config.yaml
num_hidden_layers: 15
hidden_size: 512
num_attention_heads: 4
num_key_value_heads: 4
head_dim: 128
intermediate_size: 2048
vocab_size: 8192
hidden_act: "tanh_gelu"
norm: "layernorm"
norm_place: "pre"
norm_eps: 1e-05
positions: "learned"
qk_norm: false
attn_scale: 0.0884
bias: "all"
tie_word_embeddings: true
parallel_block: false
init: "uniform"
init_std_qkv: 0.0157
init_std_o: 0.00286
init_std_up: 0.0157
init_std_down: 0.00143
optimizer: "muon_variant"
learning_rate: 0.00833
lr_mult_o: 1.5
beta1: 0.93
lr_head: 0.00714
warmup_steps: 200
schedule: "wsd"
decay_fraction: 1.0
decay_shape: "linear"
final_lr_fraction: 0.05
batch_tokens: 65536
max_seq_len: 768
doc_mask: true
z_loss: 0.0001
train_tokens: 530200000
max_steps: 8091
dataset: "wikipedia_en"
MLP neurons of a small language model. Each row is named by its layer, matrix (up: input weights) and neuron, and shows model dimensions 0-255. Each number is 128 + 32 x the weight over its row's rms, rounded and kept within 0 to 255. Numbers have three digits each.
Before each neuron's rows, "fires on" lists the tokens most often at its 100 highest values on Wikipedia text that the model never trained on.

fires on: " an", " It", " An", " Cont", "It", " it"
L10.up1431:083087087132132180150078165108133128146103082121114098097102151162144112102109146187162136117145102155241114135130117139148168095100115111124108151110127122116150088138094142086128136100127084090102091149104054112103112149147137135152147117055161153128090197193128111117102173169113120116103119138169069150141194110125131179158139143188140201169101102110118107098169101103141105119089141184137134138093150119066104132090138137121120137146124120180129014128080088147146117148145109119127129161122177160128083158070103115127117120104166202154099126107165088158128141141162156116112060174065118161082120157144092100172100151112163126115163147135074151072157095089096146143126150132102136052149139168073170158126135125153106147134115114163153065144106213074134123139122075

fires on: " 0", ";", ":"
L5.up1047:140068137096134199126152062133119131112170142088112097159164094109148091123119145136152115097192150109143141130130131122111131109132207123147099115117057102159151153158150135118162125113087142137091095154099156128089064133082163169130111133136077093108089094081150118127184165164129147137146136180144093152137143112145101134097159145150105182127114112120122154119137129109131102131085170158118145140191123151085051126122105112087144131150111204104083138172154089098117101126169146137139132155130111101137112132096132176123105193084143133084099148150114174128117151157058105130122129164186132114087165202084143122167129098114116134084103127147123118093112093154140099120136152090130082099136181149123064128076164117093114147145155104122185156095160124089151118104120085

fires on: " to", ",", " of", " two", " help", " |"
L10.up1360:082108127080177090173114088130114082106146129139139136121156148146109115116080132092115100097150180131082120138112170124088150034088107108157139188143147143131110154125107155129140132180099188164124138141131150131162113133136077157109163145145140075109168117171143144156115104214044169148125149100152132142154066092141136110069095188087118169111135197182110141116139145090091090122178134054135090169104178143122139115118113175090173165130127149148180087087111137140136137063114124116136179118150173169095194095116158155075160074117109087101119154164120131157126126147096210158133089064183151190157139082132122147073085163102157132060185130143126121120149121079147099149100121108147110143159098137038116139166107171147118132146138122105062137160098090096133148117153158

fires on: " as", " As"
L5.up110:099107116140122139115171105055136111098125168115118094072143142141121148149187128075112157091084173113132187121129147166116100095142133101118170141115132143138058066195154117081134133119128189104164087143090127115172124090115174101138115157100110113105177125109096118136144100089167087086108156111140201183177147131117127140085149162147122103109148190121203122149119155132145167149101133162122195078160212128143139139088150144146095120157076169106129135177131090127083078124154101177049131161063130071099119147100111159109081097135125125128175123089139146139113102122051081150132160107115111138105095075114123153154067085134122117128176096161095141188133099117100187111142102112146137092086158178102111152169163069168148168186133105105144092129151116178145127119128176

fires on: "s", " (", ":", "ans"
L5.up827:088148113140069136132140146146126146153189076113122099085107123157153090136150158149111133128169152120109170163096180127134122154121159130093084119134065186117171124145119106158101114195055109093132151142063129161100154130129080171158139131091139156181117115178138116098156110123179147162169064175108064144100153147208083124090115120120093109117157154111113096136112147092090105114192109141105138092126148102171144117103120140129065099181134164092126105063175092113097145142152133149208162155132086087124121134119141115117153162147182158177079117153090100148088081168133159182141111132223144148079235151126152117144137154098069129154146147100092145091128116160053069114105073060088116154130122100101133172085154131100098086125161160104111149117160167112130093121076149

fires on: " an", " An"
L10.up132:154148076169122131071159090160152098092181058079077111171132071122161134140139106098166128135134097143138108146097240109127090107175131087161119132105151132134123174125139084135159107131113053125105148193153198124087145143152129167094185145123112132133104146199147129103105171168134186090103136091134100128109113137127121156083137112151177130161124085131126169143114135154080087146179178135116113150138210201108082137128127091068097109141049145125119051088106087147126082149134136133174115077132125166172134105092113124117129186090133113149093130125091182118128139095149071099102118144161182171118103146099126122142158095125094151117082125125038148109131130157129140107121110104085162112101110145143112215155099142167095123070144091129208104188059104100170091088139057

fires on: " |", " and", " in", " but", ",", ";"
L10.up1115:129111175111103185161142099197174114100137098140132150132102093168169114114129154153150107086121140098127188110073095110144158122072148146103115117177129113131127155100141083180164148146112114158180192123094085121121105087126124080139116171074087094175130092102153146043117125136100111169153182072185122104174134146092147083135148087149149105131095108131143176098134116149146105068088158182109131124099129105123101109102128103165164129084075171176130150111095190130089076142156130046153154123173186136181105104126109152097122165123085137128105125187090136103159149130092170088177138156132122149103160157129166095191049196154086074094186118087061118051116109153183107163078147127159101084139150136124106100179197086120109158139105146175100113119153164099075139165166127

fires on: " the", " a", " |", ":", "\n\n"
L10.up1720:177044089157148194078119099156145126137175103084140119117138144096137100125103107155100152113111179146176164131145161141127141154155122125132099117118081080143087150101147135091195161145157139109181074116117161145118115141199113146136151157115183122136085124107142128134120158113099197164153082060185175093168099095146134073103148125169086179133143108114113142144142116148093179192135170105140159132128158146162059057093142115105161135149117178128180142130088118161103076089087079106139109087189085093119092133121105143091118104137110151074118130141095151137150187104117106097187079128151142067090148180083134127148101146190144128104127180133161125132145055171152147162107084070134170122108128086091125171091103134167149117126171131058137141061151105133162127125089081

fires on: " of", " to", " on", " up", " in", "ues"
L5.up1523:102092090108136131112110136130136084156120113137076120111111078121092105121098124119104064131175115125175099164109141149078153118178098145158122118122043199140118150121105170115113078097104099108111107110113122146170086200136129177135132169151117159125158104117122109118160170210177104109114144120142153147159128111141110192150107115103115129136169189169115072160222167136125146089142180078181120128151120159198103149064127139084131154176169123099163104107093157130145189133138139126133094098125146199110154131137128125065138092162123127138186186127105163103079212117164134113092101110142100101205112087113125090081118100105177163126161107173159108071100085130131135160123139101123119135163091132146125105137148120124114087058144127155116111120122140063081122131126226

fires on: " of", ",", " also", " from", "ed", " |"
L5.up1658:107206125079166137091162119157157098150057132162124110138078149161095095141127120085102072121142134080153159100146179077182140095087147095130051171183098180122120105083161135099161096092148191145119113120120100165150164167109064123112164178171100070161169136090105154130116147085111161091189152154134152127170080107162107129062089159151108106053181053176182143122155134162099148074234128089127145156131179142107148143145148155154159152111153092179101170114155140130159159166149148129132140147144091106150156142133085115084107097168154131131098143168083142166109094060119164142104140065082102133151104181118093199150154144147101167130170072102145103107120129103149165100099125175126097170121073095055105160119178090180120126108144130117140166127161144115137120169161094